Weights of a small transformer language model: no biases in attention or MLP, a variant of Adam for these matrices.
MLP neurons of a small language model. Each row is named by its layer, matrix (gate and up: input weights) and neuron, and shows model dimensions 0-191. Each number is 128 + 32 x the weight over its row's rms, rounded and kept within 0 to 255. Numbers have three digits each. A neuron's up and down rows have the sign that makes its largest values positive.
After each neuron's rows, "fires after" lists the tokens most often just before its 100 highest values on Wikipedia text that the model never trained on.

L12.gate434:170127141143141079117121083163140092130091107124094142167125143171113130123080046199131141067123135073145160111130125060187069114196179122129155127156146185154092115150099141096166105071120095158153139134180137153119130114094090129149151107141129075144131117149104048116167147113113058123152129146108093123108131140139075096181070062118139116138078155153113124143183141132121108153098146088162116112148130151070074133102123136107130102157070146171086138162097161143085125124179096162109149138077151120107101128040162160142042090113163091131069134115164137118134142074118123153
L12.up434:188101176081165128129141141105193092150088133120074143105112112176109112083120107110123097092087109087097145104101162094132132068125170089135127200161107182112129103128095118168106112081133105134101144125180105171121107042108113130122126132145087076206139089165110092140122179166161097105149159153067217159158181117086149142154144156144142167143094117073111146153133126124059078096058076114119154144155123142088144114153167163169142131137103153180160092177094142123116104114150082124119104132096130078100185128139127144144081116163130099154065116175121141127116142096105183085
fires after: "."

L12.gate284:158115140113115174084103116145160174158104128092135192165170119117127127078159102161141081141126134115085161167081110063166082096126131088108170151131112135133140070132138177117090138096128099216112102121135161123206117098098080133135120071148103112187063029114115126102132156128139170120165154112145102145091168118157069119153150117139067154117071097107108102120169181178159160174111158133184127107174124114060136136114109151137104077115099128180101116133145165087094171119141149108141129136102119118125118102085150125165129088104128117132063116076152073123123062078191103114
L12.up284:160079130129051161126142164109166181094067147103103139156175056119044125132115145105108098171143083137125113132154116089126106156148139154135112143120046151094142123183143095164159097123126134181179100172145045110126119117143136113111128151144109080106135094119096082068108129104141116085138117051118152155166073108104178096131149103148138135111080093151125097142116189145143078165102137144116139177153063181089143106092130085147139141112134126179134131141119122094090100078191156119165142138144148126068132106086093130078133095151116142157065100098125088096179139070172098185
fires after: ".", " |"

L11.gate64:183066134154139130101115152131159125119162119086133187162106151105111105101154124153098123137092085143153124181123087094178117105081108091068119141202095094147086113139075145110105160145143121170126129139161117132152189142093090173097123164181119153169123113109096138091169058118113165086113144091080090094107099092090137116105170080154136130120113098168124139150151094124109055149134157136144098154117099239121080111086140136131095086102176104142068100154109097147123123092123153163102157100129152120131187041074161081115142080125141133152108116121134061083179150077101153163
L11.up64:109104134122049193110123165104125111121141114113187159197106124171134114107113160150117113110154158126140077149150087066121102092132171130109118193106194117108195148127125160123121097118082115079151070093136106105123126087164074175103191138160122095114125105152157110100150122070184142124115114109088090178145157097135089114110179145120071150096145118123044118177162119158126130073122172131143080129173132143158174134027101132140111151115197162118145068110140146164117125107137065188107146133089133055098137151091145088152125119094109143152113083096134147135094093097149159140
fires after: " ", " |", " 5", " 0", ")"

L9.gate439:146137172138132093089126126094071073142132128090118160120136136154149191180184109177098214102072101098144126063166106180162161087101158157106166074210103181141150132095116162078128190113114124120126126072140139185133095152200145150107117107100111141094140100150137135113115107095158128091149109142049192163124166200096152104083094122116128119140162135127177122150094096104121088143153109108140102117101178072107120128071153121160135146111117134128112152093112125079173155111138089121109071094145148135154133102147141130071143113143134117134143142144177074112200163131131113043
L9.up439:101111178172071171133167155083135137064153208103179150132125067156155092094140114165139101085101171190155074133111083137146132150124157175075134164190142142124114115132165110109135126119101193137101131057109078167163129112144074129134125158178124153081087146072127162122112114121218135053115108176121148158097164098095187134110145151115155117090120085147143087163091090169137078138098136148126106149145212161131129127139145136112118152097143140109100107132063149127141124110151093102078108108167096102132166075149108086116066133149167142138167104099127143086076136131158112163
fires after: " |", " ", "FA", ",", " League", "%"

L11.gate293:138119170150111167079108109110071192174127150091110123137145195124097122163080103138145101168138139164185131119171123119121109124146123097096110057107107157174104085211128145131064111063108119177152108140165181155129158091069123149138170093147128104082111140126070114130163148159105162096092110122122106107088156139136155171079125103139061072127150141147172141096100156206120160150081121136169164125204104125153123132047086130135103124081125147134103131170113082102155116147156150180099180135121109116119163058149124104108094150156086168128121118134157156196156147089100143182
L11.up293:121136147098099145138171121146152157157131178170103090145088142074099132177141088097133132183100183100143127117190114094101131155126178073147121214195098102191156099133104147127098149156153106145128167101151112132184087104106163114199153112132095148088141139112113101142119100130123101112100141176097077126144129170128122113168101108067111149124151115188066145097083088165152127133134130185121107164138064142130080081173128118168073179090179131089118111099084124123204115171130168146111110167128101114077081145109157146166105060139124061138159154138152147136101146120163058159
fires after: " T", " m", " h", "T", " M", " b"

L11.gate255:167176163119112135101109123122123093112157103092149133158171119120107159137091124170125071199105117032129160114105106080128060086138107199131147129077147212175110108125182173134195128117210113104065114148156118124102209129175101129115095128067144127167125140151056113127141126088088119103123153038104118135154088125080136130130101111110140125143129138153133055164091120127141095165129115098175087108099074173095108094135141132144109137108118091096127129214047144133093151136166182128118129148109128185138154136146125137119117120155128121121154117185164108096146136141115099111
L11.up255:073157154119078151070178082102160132164129156131139175183149129101127091091117155171104141125081117145115141093146102082121046080154092130170064136124134108118116094119164111179119124161167167156112139148162181118172182123155091118100143154084104174145104142156078080093138201138110128109076157083130156159139098160131151079109127148175126135138110104180075120134129111060065138154127148158120082135138125152114164087156101112156102149128136099089161186102104137114046068091158120124127150112133185111112060184111133145126109115102069151195130100162063173134113106125099153132
fires after: " to", " can", "-", " could"

L11.gate161:118080184134110184164174138103137164054115103083118147143168099090088142130150077204145150096135115052140152207145082145170100046119116150104170145154129130139093072122100218137128071070175140194122155089142134175161125134125099136095135128135044154136134132127155149126110097134135119118133144134132125121128146144119128139119119115152049130099069103142161126167159146147117136136141137133172117103163188139056134141063091120153097123140050135143062148154123116125119122106112139123140164085087147154110118108088139143108112154148147098118116077196139080089178118071104111153
L11.up161:156088192119103183123125103089107143078160185091119127142076082146086148072132132133192097148147147067083110165178128138127136054120122138071097145167125147132109073180099125135132125134104161133091071145095118192154130081146141124188194094188147132169081158154117085121151091157115179068158154118096101134149153140074149103111147195186142124105124119137127111143116170163175113149128152151134140127214177086129143114141069159102126101129150131138071111136150073130088098120085130088081085144133138081122165190141138102136120139153108194186117115117182128130157118135146145135
fires after: " |", "%", " 0", " Goals", " %"

L9.gate123:137132145108199126100100082161104129090148137071129142058153138089160174128088157203127152148104117099143173131113073125133086108127117104114195148167111093142142114158104139146136086074145044135105093158142145127121108138111088106124190170143145080185098092138102127101164113128083140149123125106147125191141136072106108120155173081193099106086092123107138076120119114127139152164172194119163135118140126124056113166092118091154130067074101056146140155157113084154096133133103173176096154086156109179146163150055114126078158139117083133106088110102171150147139148076122118189
L9.up123:144140086103124167125039105170161141100121154145147099087173107096119152136081184106155141125106097131168158089144103134138109151105119147134156125163107119092113135112066090135135121109098089072130101199112132090064075140098184097076176153105175141133138085133126153115159141172089168122148133118134135210157110066154143115166130107154146155148131123067109095134107099083113145116178152153124127134162078080091119159156113045144191106100063138162157161107171125163137101075056111170069060164201135124139134132123104121096124166127102154118085118133110164157110196114121109146
fires after: "\n"

L6.gate440:126122168072128114078084158088103220154119131086103149156126171104082118112157143104164066148166176142160161107129105070175144085103090144139164148119135140135131082090148162097135090128136105120097116128142123169173101108178132143126143161150068104178149153142117091079137058100118111109099119095145128119079128100179054095159117132110144089129116141123113146058131143237153101177115133126198132183128097103080128043153173196140098131095133129144105127167123097119059144126146141098121116071117124146114135101096159084126119081095092103130124100115158065103146140084123125088
L6.up440:113151171066098139117041140093117196124122163125141088119127150081106141122132173083185118169191140111177111073130144108144142048091125167134173161092155145126149068078119133093128107111124079113074103158153121154153058073136201087136143123137098112198141127152152133084132120130103122126101146111114143119105094077166099096169080098118125081108148138098168167113134171136136128148138137147156097217142071070073136090170156138163136134103115122146111111151141081133098130078103139059109111055160143107121140098116130115135095131077081140136109139135152087138168176079126145078
fires after: " |", " 1", " 4"

L7.gate235:125102133114174116132091132139161188145139095097129145056130097114168158130137088132113150102163132098097092141144222169125105077162151116104115095087151127164049114114152146097089176062156133104080162064131117179140205140133151106105047091106159140173125114150129157147153161119067127116056160106135124119162141137172096144169135104036148124108138137121125111173072105130153101135140162115187154109151101110123080167167110164168062102113141134161086140095144154169157105163134148094094164082131126159168118107195127163122174108071174120101147152120116125104149108155137146083
L7.up235:116188109171134100111160115135147132153083104153080102118114167126156132123113166132160097122063106180081141106145096123114127126095139158091170159119126103111106125170080070169226142097103075111081130181152127137121124101096171106160114098156139157168145087168147162120124175129128123137096156133151135131149143118094119091148133120127111126139074144124145165111214093165111129107094077075123062158192141132150135110154230134116122095102093087142134159159124172121165085115125076113116156121138182167146151177143061101155120128118164176124093140017161064133094146092130087103
fires after: " in", "In", " on", " In", " of"

L5.gate284:111155150113107151147133078156126186079178180154149148123124188138114163099133134090145145131127154063137159174109118182181119121082168120098180143193099145117132165098090143126097184103093113116107155090157140151122128124134106091137144110104165124131143052118125170103120125102124146163106139140095106170089176165166093114171174140057163138107154084113114093058160109172103143148171133117141089089171073115112061072099076143149172071098116117132121096123136128136073173136091165117071144126153054146195136109138167073085127133156122093091103131154185088184118132095105098095
L5.up284:124121196132144100143124065123091181109178148143165173102126125175120155131136119128153115098107142106142151195126115156165121111118159100075135123173090077105137150108164172154152183122136121132110153099157142164148138109152079088155189139107161126117152092099081127121154146081128168163072120161093088200117167092158084156174147126091156120124163127125121073050156101165144158084188076095123138143204106111117095147082146083129139157073087149121127156142112145163094180119085069112107141080108074203166121146158111096091140174164112085092114151159162120148091121132065117080
fires after: "\n"

L6.gate353:133151228101116138133093066132146086092129186132149161137128128130142125115145132120162172142118106141102186106160103164160113156145129135098185172164051144124155123101143140073134130076170086098149164132133199131105109113115173137072185096148156101137131114188113144111180107124069165150109146096100107160129165128140075116153137093153110160150125132145105126059117113147153148146137164072167146121189120125088123157095081136143129129024123113157147125141106154124119152134111167149100151094141116122205140130060097098038093139114080098066079119151118154191136122093079150164
L6.up353:098130166082113124138052085172145106114113162090146145152100098123105151125129140124151185160113079128147155042161087121190107144146165153091187206146090130096164101102130138064178087105155061102169132155128171140084087114117169146087171133148143093141098153145141112115167080121086161131117130055089121158110182115121067126209121118165105134132141116117079108100127136129149095141150136134166160122187131107081120147095112130130132127056117123148127076145141128089129144122083162160058095085141156119187162129107121084067078111106074143115092124155112103172133176093084152131
fires after: "\n"

L11.gate299:091118098099103153142189119121132114147162093191177147177140183063160129131132110138173154058096159171148144122168131159171165147137170136162111176135089082211152090135122173141111180163185142092102060075110206120147143112130151099125159141127118147200080122149124132180128122143116100093154107136119134159187135153113128157138072077077107137096132058139103148087136091126161165167098131158150127164134215123160127122169118121134046137143098143111126138094127162103148116164147103036127112118143099129193137124115106136161077121124148153096170132102096099124161112094112127158
L11.up299:155120171076122127150174125094106154068130101150156153171122174163084135149121144069106196173161113128162102121130113100133138123133064150102142126137147116138082128076172076193097147167110100148125109153143189150128114177168148140131112124131142087033125070121114129176110121076083133132157102095086057045092099114135142113174127159142118127131134126081096073085063156163137098140168122175135113076119112111135101152112118134140131079133090140131107157151122160147141155131147088098183135082065138109077085160105140065128112090076088139130072193123100142136139147167064165134
fires after: "\n", "==", " \"", " (", "==="

L9.gate210:121132121114164114091171200100141122063112159063162107169094141099191143158116116147097190134122109134080123128198098119145168156149098117113158120161144129152129123149094189130163091121161074155095126122108136135157135020128160103106184115148110084164107134162144092134143105136175162111098139125104156167091159090091154156109111110155082119139123133090118070120134101120121055165174120179134101155150149133063162128115205057107093102112149103139113069129137120174133112136141147179139103068116141061124068149087127102136122118114126135119197073137169149170090116083070143099
L9.up210:151139186154156088166189169110110160095121147093115079148070096155117139172122118089146174117108094137099124115141148106102176171133120138077105142119153129103132132147128107167105136148095185081114123118078103165117120097148140170102178137116118131094190105208094133098128128115160118112147077100098127119090145166115125145128181173112169162123161167140068151159080084208070120137122121126090113155153097204095132110120178127108138127129177138052111153139099189156054047100156123089121086112094176103143096145061153078076120104118096114133147128129115194155085099167119146114
fires after: " |", " ", " 0"

L11.gate158:145082148100156117092115128025142138166084098140095141120125130145134154105120107088073143135107119082165156070100129154139104061168110098126183187161109166145182070130178223099144145072098114144076111181119115173144175125127105132128128132131146166142121078093099125056179120142156098092083138094111125105119094169093161101167087127145164141138108129086097133126174090105166099130134132138156133146126034122129147177106114083139121155112186082093084103178126129140101154126108168134152123132096146095131169049162147093117148133080102144109173139120115133068127111064129169148
L11.up158:138196171151090151098111208059087121103141121070170160187137122108125084086113163141146116149076142160183124127191090049120085183155114144093122169112137119079112140130123090069130106148129112089080112138192119110167162125104122166125128141187129120149091144144069103143166125146138131118197150121147080160140090145066119177111145079115156100075126126101078101170091099137146138135168126161168103105123115212103088078110152173060143117153129107140123112139088140083155152109144098081145184138113177123102156158102080150153130121142109145155157099117094114116095137166086152173
fires after: " |", " to"

L10.gate407:100150124149141077057154105164110155157123196102094139149122106142156125057142115115225139132127162099146147129077136134187124142130094163167136106070148122125123130166134148154178108144189117171117116104147163138116108121103165167125117090243106070135057060102109109151079138125178097138085122088150148158142178165136132144108094131168097110106108095176079152105111101145150109138042109116164117145151148108100146143105155099197111110116110179150140135139111096176117127207167123149135135139099123110076123123074146124162102086193115140149156075136152177136092111161165151117
L10.up407:121145090134097142176085150175127144104132163078181120170110135201124094105082135140122131133213135103173123116109149143127111173112078125149116198113145091079088088187125140112124140096133077132068187134109081166155192117130110079131153110107126135100101142103095115127090105155087179122078176086205123092106097117119113127059129130155125097127154126115144104143124105130107104183077175124134180124103065136093150112117092100151164133147080151185144122122106125141118099132186185107135114128061145125099095203079148125149096116096181127129144121110117172148204077130069171110
fires after: " C", " c", "c", "C", " rec", " Pl"

L11.gate186:173128179131095134102155163122137163095108149106129111077083152173094146115150112141141131117152149141139139127115069089145093100120151093157096080165115132104194083148151139144060113116140115111104132097178151145187188147089102094152179122111130091132086113159085031182091084126081161132146151118144122110085167150129188105092076089101086121124111093107103117068137134079080159131157141107145095127157205089163101101093091195142060116124156084109112138143109050120159151100128120125061127135154091130142137080135129078080092094094071073165128087094136119130148163122104124101
L11.up186:175182130145146133094137161145130162124216113179094070105134136171116191131173135148139067113113156122167179152198114121102127135112168129072146089136086110138090087187138114134177140158115171164101131136145104165151160097073108126186118167081093117139144123102185096072177150120122087141138140061111121103131167167116144112126155119071104139129112113101164089167154170146125153127215124168102149129131143077073150031104149199159117122101150098159129125145116117142091134137090122149048150113141142137160133128156107132074126111069189086158146139099126140107178178113133131139
fires after: "S", " H", " T", " s", " S", "T"

L12.gate301:148098068149131097104112115123170146102161083073112152162126134096112178134099115132116204166176098184117186165164136095157144154110085107141112096146153118152087096159120165075133102091182128138148113104092075111155126109083101094122150113201144137146110137133118160089123173109109105190143133090169129146127138099157050105106152078171079106170116147151109115168185122148108165131150138149154138139178124164081210144135145173099135093112095123135094028160164104100102117130109206094159133093082156111119137172088099064165109087136153110110140176167199100130108106138137131110
L12.up301:112181109093142137122100143088129146179110167137126113156103108153107142084152130158143077165174104167149126230111098157128115145045135187139113192066150125114159091162153140144130103168143097100088111111122127138069078157166115159191099090145162127099109140148136098084115165112142159136096144099150108154120140074095142097046131061132151145146089165143112147129141141134104133061103140160089106136216138084129201065154179110158167128140142180117106121196096118073128096067125141165165121178120111155154099160124084116142183156146119148107151105100150122119110086134107088113
fires after: " |", " L"

L9.gate440:147105183103147157130102084168108117137090171144118149118185182100135179137149170152124132159143119141122149147140112120104091100098088130193201068154075114131100169100113126143128111062154097108162110101088100164134106132089170099135177110161109111124102089122083065121168106140106120132121182127105207195156138082147155151161111069122123125133152115096092074174140112145110121163161145150113166083163170087055150130124120077161110139109123136157131167124107085096118105122083098146086175093126123103114137101113041137064080163177128140097104105118109163181156178102136133219
L9.up440:163100104148156175126085099120153087128129096093156091112089133129179106143089148136152140126080095214168138138123096070146088128096168125155086137137100113130204132132077138109108120118156068075162084111133106167145175109088151140112200170145089141116064114120059130141111089125103094175145110108103132113173080136102102113176154108138136148129103101194099120091160125125224073139110167178143121102185087145093114159109147137170145103100173145131131146114110088176140098105143130128057115127173102128136123097141096142079084061152090149107117118081158075087186132128123075164
fires after: "\n", "."

L8.gate238:154167100125138158075122109160139119093149088096094187067098182151226190183108131106076152180068084089151135154149114109152165118127131083121073115120142162178119128109121141153111136133135151108169107066107154154145161099122153097121170128193133121156106125166113138147135182112092114159123091134132085126137110151202092156120112082135110111138130087128173119111138099093086136115141137123165133105138142076137118154126115153118094128131104065097116154168098128210094172113110078193089169143056157097165117106062171153114074084074093138066116158115148125165140089075130140152
L8.up238:056159121108173062084143113135129110126091144176099114130170135171170127156141170111134103194114095160136120122091124111089104106090174138130115142144068125152076166107141115099105066159138125109113159117144088117128110093170118143173135148087080135180138140107100202153152131113140130117097145140119117160123107046079081055149113135114196101102157057163092073032130108108125201165108074128127127158067060156138172113131158107114099147162103159112127164081122093187199135122090126137136101112102113110146118158125114162086118138095126121112134134145174156120096139179110151069
fires after: "\n", " (", "-", " the"

L14.gate42:167098098080123147094105077102135150102131094102124118139160188103215135148120143139162100188121123181112097127174151116168155168124126087052081144102150178116077163099122147159106142121117153176149127124122124138178251024102153120150103178112072118163113181116100114126086116178093094132115189128119139132127148142141161127133151106168145101082168128128161082091167070111178137140143093148153134131125150082082128123082152136116118118085084121173096143121129144120128090126110190116119129083154147133101183103112109105118103151163158101110131110035154134145078097103165120157
L14.up42:173103124131139094101123146136172132107152109126180113094127080130136087153137119104129092098074098124126121082195178170120204126124198128057125090117123174163159111112157103151097101152200175115154091073106120084078136109110091120161190197128140066126109096115120127116156104104116098177137080134113136148138120099127155061080187159093133120079159114198122123082127178150076129081204129162141083093080144139145083129171102127133105145155128116132129104144123173170132176119079142159112112116144143150116106168185115157087113157170187163138074145129180106138071109128149147111
fires after: ",", " as", " was", " |", " is"

L9.gate43:136139123121116172128110128145153138155103139086087085134091132072091127168119088107132146107119110137138170150141140061148052079119089125122152172158129194137102129143117123109152058109187144133093132161160155154100135168103155132140154129172117102197052118132060094150176082135099120148081139075096153132100145124128132133166084086177167058100043135158151130137139122081105153165144231151160162083176117104094136190153187094151139079115094138139118138111101112169163179136143155169144107098147120091151166122099120133135124096159171092110107162075125078166151149119130130186
L9.up43:118151167075065184145077060185142086142121115149129104144069109086127157137130142097175134127083159158113140101174084096166079130125083153072121142168165085109109161070070107126129111055089094143127091104080100142116085088076127144163166121173139141161107108126096136145167095120124150148152136096084159180159173115148176160093116143161138090142156139131163091067103083122174101150166140137162106146163129067169156120128134102125100064116166119194163131164151090101160141109117147120100103146193127106155107100127104134077155098149094181110109151088129083189163193136122152136
fires after: "\n", "==", " =="

L5.gate248:077163156111138154085139120136131139125144157135105181083147123120175160141140129103191107104127107100142103187124123123166123144113145121069163147164079121122132194080135163139119156110155113140131198037113153141188104109179180094086160155097114096163122064122085126078132108102086163131082123113115086191105139110167084088156153106147105105135147144126093086041088119166121144153158142112133139114190110123125100103132110133151139080066114101150113133138105127166091152131095160123102171091142027165173126121134116141080136163155129135066064114127186096208118144081115087135
L5.up248:091151143109120109144094079148139108133145174123150148112109134089136178151152172085184135087125132123162125136134086168137141098077148125044210165143064107115129163062136115088178161153136121111142170108152129149115074072123139101108150167107139088140110114126119210119132159120083168114137129117077108191083193138140102104173125112111146131128171100093104058049099115172172176132201120109116145094189130090098095134153112098132165117090099157130105128111137120139129165107087103137063093076134111158185116147155099137066119177121067151124070123127147102161103170119139081111
fires after: "\n"

L8.gate54:135158155151113079088124109089120078113110124120142142102131168103164136170102104082161151154080131074106129126092115130112109158174091105141157117164147206122130136115127147107146132111175133105150142118129157199196140090174115097181176169093142167149167099178085146173150130143081173139102127179151145125106135172140144109081143106143094113118174131111142117095084141111125163104166096155115170110158093096050108086155186151140092154118148070071121148145094102123137200128181111126086174121122169121168099150066099140143070125092104101111089182104107110159178063040144119187
L8.up54:171165163153144121109148155091159177100138109081180162150082214154127147105159188105151165180124126166214088137126123129123173118094136117082138150103094127130155108142120129045167086151118088091075100180109125143101106094130167110142109126117120130094043154152127139106158136167121149113095128129082104106084105070084185131117131146107161121134129207118178161140129109143157094100063097131143084115107122099112140133109119130122169116141115043133130174181127149186141151083175188127114141124164151117108178074090180083100111091145094155092164092106116112146120130157080184121
fires after: "\n", ".", "-", " a"

L12.gate74:170094107119139143148146092113152120137134096183199061163084131136115127134051116162118171167092128044141132092087141160202124103140142089147128060096122198161162075112101140044098161115116131139168135131158091095114117123138131119171151155099119129143082014123119130118132157125162114087066127090122069118142110117096135082178102143081151123051128087112089119148126157093139115125171134140141109118168111170102151128164123076114132128107081069152085081169096126141140194081102159111123104126132145153185131144135134155097156068173139153102115129140142133200130132133121116140
L12.up74:138137165078157199149135180158122179056126074118128130120191100122093116124100079133181119205092072159153138095171144132174171086156121121102154139128189122152083153100100146114140137142165122153166203185139143133118091163139103160121111120124125101152105137123126119163146133149115106118173183144132143122079068144157139174201130185146177155132091120076085134155057142104149000161139131121095154167136139136087082114115103128117093159110111126167164155128108118095175159149102148105113147130122123127071083173156132170123105142108138178181166125081107159125103153137126103109
fires after: " in", " from", " at", " to", " of"

L9.gate328:116150069107101090123145078126129122093122190130134079101099134114213214114087105141177103102164221138147133123160130143112128104152132116155105132156097179137140079143168132116114101130176126142122143138115198172131205104124124134154161132061152162128104089153157120111163145103101116145083094056135103109054113106126144120074116112212106067122125151128162089170074133136085142162119135152190109158130077086128150129179113123166070134101102066122056153124154104087117125135139149126131103137114117147192127139128154161155098096120112120076145158139159167147126093055121162144
L9.up328:114070170133128155107097193062166099115112063104157176127096131178076134136103098136075157092170091133184193159131112168141183170165079113153124137155113123118155093125183167118171079135122069155105142146148164100126075190123125130181137087138185169153134097189142172122119080104124150102150101161134157133199120151056142103085120127187186175126146167070170130087139111124081143159158153091136166163138113104147191061110140118113148114176113106119100178074177107141135148090150118136120117148077150133122138140115125156105118092125115097145126169114145073118164110121148142125
fires after: " ", "-", "===", " a", " ("

L2.gate65:095157093093162138104091121180131144119115168128111132139131180121146179101130148167165086103168179108090119163097175141178092118122185172114172146204091120139171118089119188134065138116138120082161144149110163116168131159147123130114117119100070132116119116109093149079140138063096129111095182187116130100163158182073139129155098139126111091120134161099131161066093126117098193167074184159184125127084157147099037073104133152160086077108134144170170116131138134110108143147085178133126131091151107167170105117113125168089095133100082092099126091122211078095135114155104107115
L2.up65:080146158166104162166116084118114160157145085101148133171135112122114112107181092076141157135157121171153184142160096140137183073132176106081138114107149170180090115130180141154138104207134098100105122142145126126114116196124137155072116108118162144144086181164131127109143094097111129145113089143167157120070114133155083145213091099096139099172167145108064038108099087158089155140154100147143159123205129096110157123114116196089151139129108170112155168096108168170127142112088110110125078108126095119137129109144108143189032134116104084114059118141169140188131157134118131097
fires after: "\n"

L8.gate335:136136177131143108121161121131163124153174125144129118132081122110210098159132054170127124121106151136165185118175152168107177105111162111108085154167142116167123126108178142211111149107175068106090141134043185123128120099126102122132134126140135143149106135113150092125148083131089113103148061091092102129139156104145146126100080047193105096082118093134183119119155135054122184095081157083175124132133107121170084067159017122086084128151116116107099216106134143151133143094124114119078180087153116114147105117158135143142107128117127099092119137183176126119125134112153145120
L8.up335:151114126179126129078154136136134135082166064144097152150099072066163148159113144132119133176164093112130109140164139106129200108158125168111126114150097106148080160116153133082151147081137172106099116178083102113138163085046181098134131102105141091143064074119108120099101164154104108091079115128047124177099069084102183135217171079157138153118107148104113138163138048147137147116143093144147082152137107132145158111083094120147126132090134113111108172116179115169091195174052104166096131112093145100121099134111104141114087099128111150127120144119127113176113139154100212157
fires after: " (", "\n", ",", " \"", " for"

L8.gate21:134134137089164159101127113144116127154095150134123144075113160036159158134056174114102176098122134118134153110149101115151086088120112123126163147148125110124138157131159163110184129080134064118126107102117136196137142175099165072092164144116128099157107115115133117106171100124103107118068100115173122173172163076160147094113112047130136090132053126125129109107116125094130163135149196126139135119122124055060110160139177074175146112114136127130143167212080040182139134139132121143124183061142126128133108134116108147062150121158127173125066100101170098136183146093126120201
L8.up21:205110158117097161103110152142170089126120121156151146120092146066124126181093156091127180119126137172151148178138100102171130118083090162160178139132125109084135114141080129096164107094132052125150063129093063128144100134068182139133156094137146052132132098138076095088189084151080130130144106141110128209175158061134150096145110103135179151133136113130100106101182127072146098118154165123125114121167149102110098136161137101144136109098104125189152160149141078139086090114133158160104129024173130144143124102113085122092101090136080132129104105160120118207154190133136133174
fires after: "\n"

L7.gate439:103101161152179094105121132130122133177120155150099147088093158142107091195138125091192141120101118126151137101126155091132107153179136144140152116159109090143131089165204154090095127080209114163146164106116124200173169117124123100183114190119099118147115118134125107098167118085121101141071104142135105137112123185109129152094136117164083114098085151123156075172113126100140104133144164012154122148145137111048094152121120109117112079136143067098093145184096120139068121121162189114088189113093101119120086124130127084133083163103179109087164184179132084108080093142111130087
L7.up439:117160169178169142096104108149123243088135110182157184096077177110183188176162174136138172189127124128112112135113125137115124095111135110157118151130132153127106144149152113152160179064154069119141144181137148156113151106136118119082119144080074119114109167165078162080108132112095149098110159187136160152117159115108169165089139157161091101119118167090207108135170048148144114103151100073131117129135072140101127150111122086176123174098138123155118149154082135166100147145161179158114152137156137126104102191136074105185153154125146167143110171169116082089143116166123161071
fires after: "\n", ",", " in", " of"

L10.gate310:139129115165146110108051098137072160102113093065141098148155165125150089119055128138166077106106159151122135115125088067145135098117120134118154109124152143128097133131181163094124106071154118216096083096125095095096119156104128182112089129174170166105085159123148108155114179137143111173128148149173154146144165115176124140098151134191160115151142131139162068124142112145154140147064127132201111135170098119119182167131143118190113093124132122161168165136116085133163165198138089073162108086068110094145114129106115153085103086208169167100166099158089128165096082139115197108
L10.up310:148150180113142155170176111170105075124119164133149145138019096102090084093138161160108119095208098088091168146150168116111155138162117143149095142155172136138099167122150144070103142069122109151035124081098077130149113208107144152092112136143140116088085124105080115097093133159148175099089097113146176151108123130109145088091145089101157118109101120119155122164076161170108155135078121124184169120080107102146171065096147137115144156156110171160141127090152168113049111165154127133088160091121123126135180114134136194117114126158138055138131083163094136109116121167095166117
fires after: " C", " c", "c", "oc", "C"

L9.gate387:143147135067151094126107091116135136136086129141121105073156160093146150112100149170116156162123114120146183122132080096144121076129140087182162059096120108117117096150088162121197124048115065159101144137161149168119128097081147093128158217180088122198083107119155097124196164125126111117117173096110126190149099104137123090132082075180119122135083153113119105184123150094165157083145164154150078111181089096090108068068116105159096107114135126162076133122142133152157135106096117101094175116126144137123170119090134122066154091147132113077079092145134185128148115092150080175
L9.up387:172085080130175133067117090129155077133097120138146158131078125073097141152123113062115101122115087155117136092111139088222138155121143123098156115158095079106106189110147139066131118127137060115110124119132097150165144128135133138079132154152092100166148145191078105137191108124146090071145136114113112136186092053110130212214123078180085106150151113116182065084142148108099098131163117154133148110150116136124111161163192126144101103124216117174175114071124095142094133113129113092161113087132155101122146103099149131111106049119146129106101153120084090136151134125118135095
fires after: ".", ".\""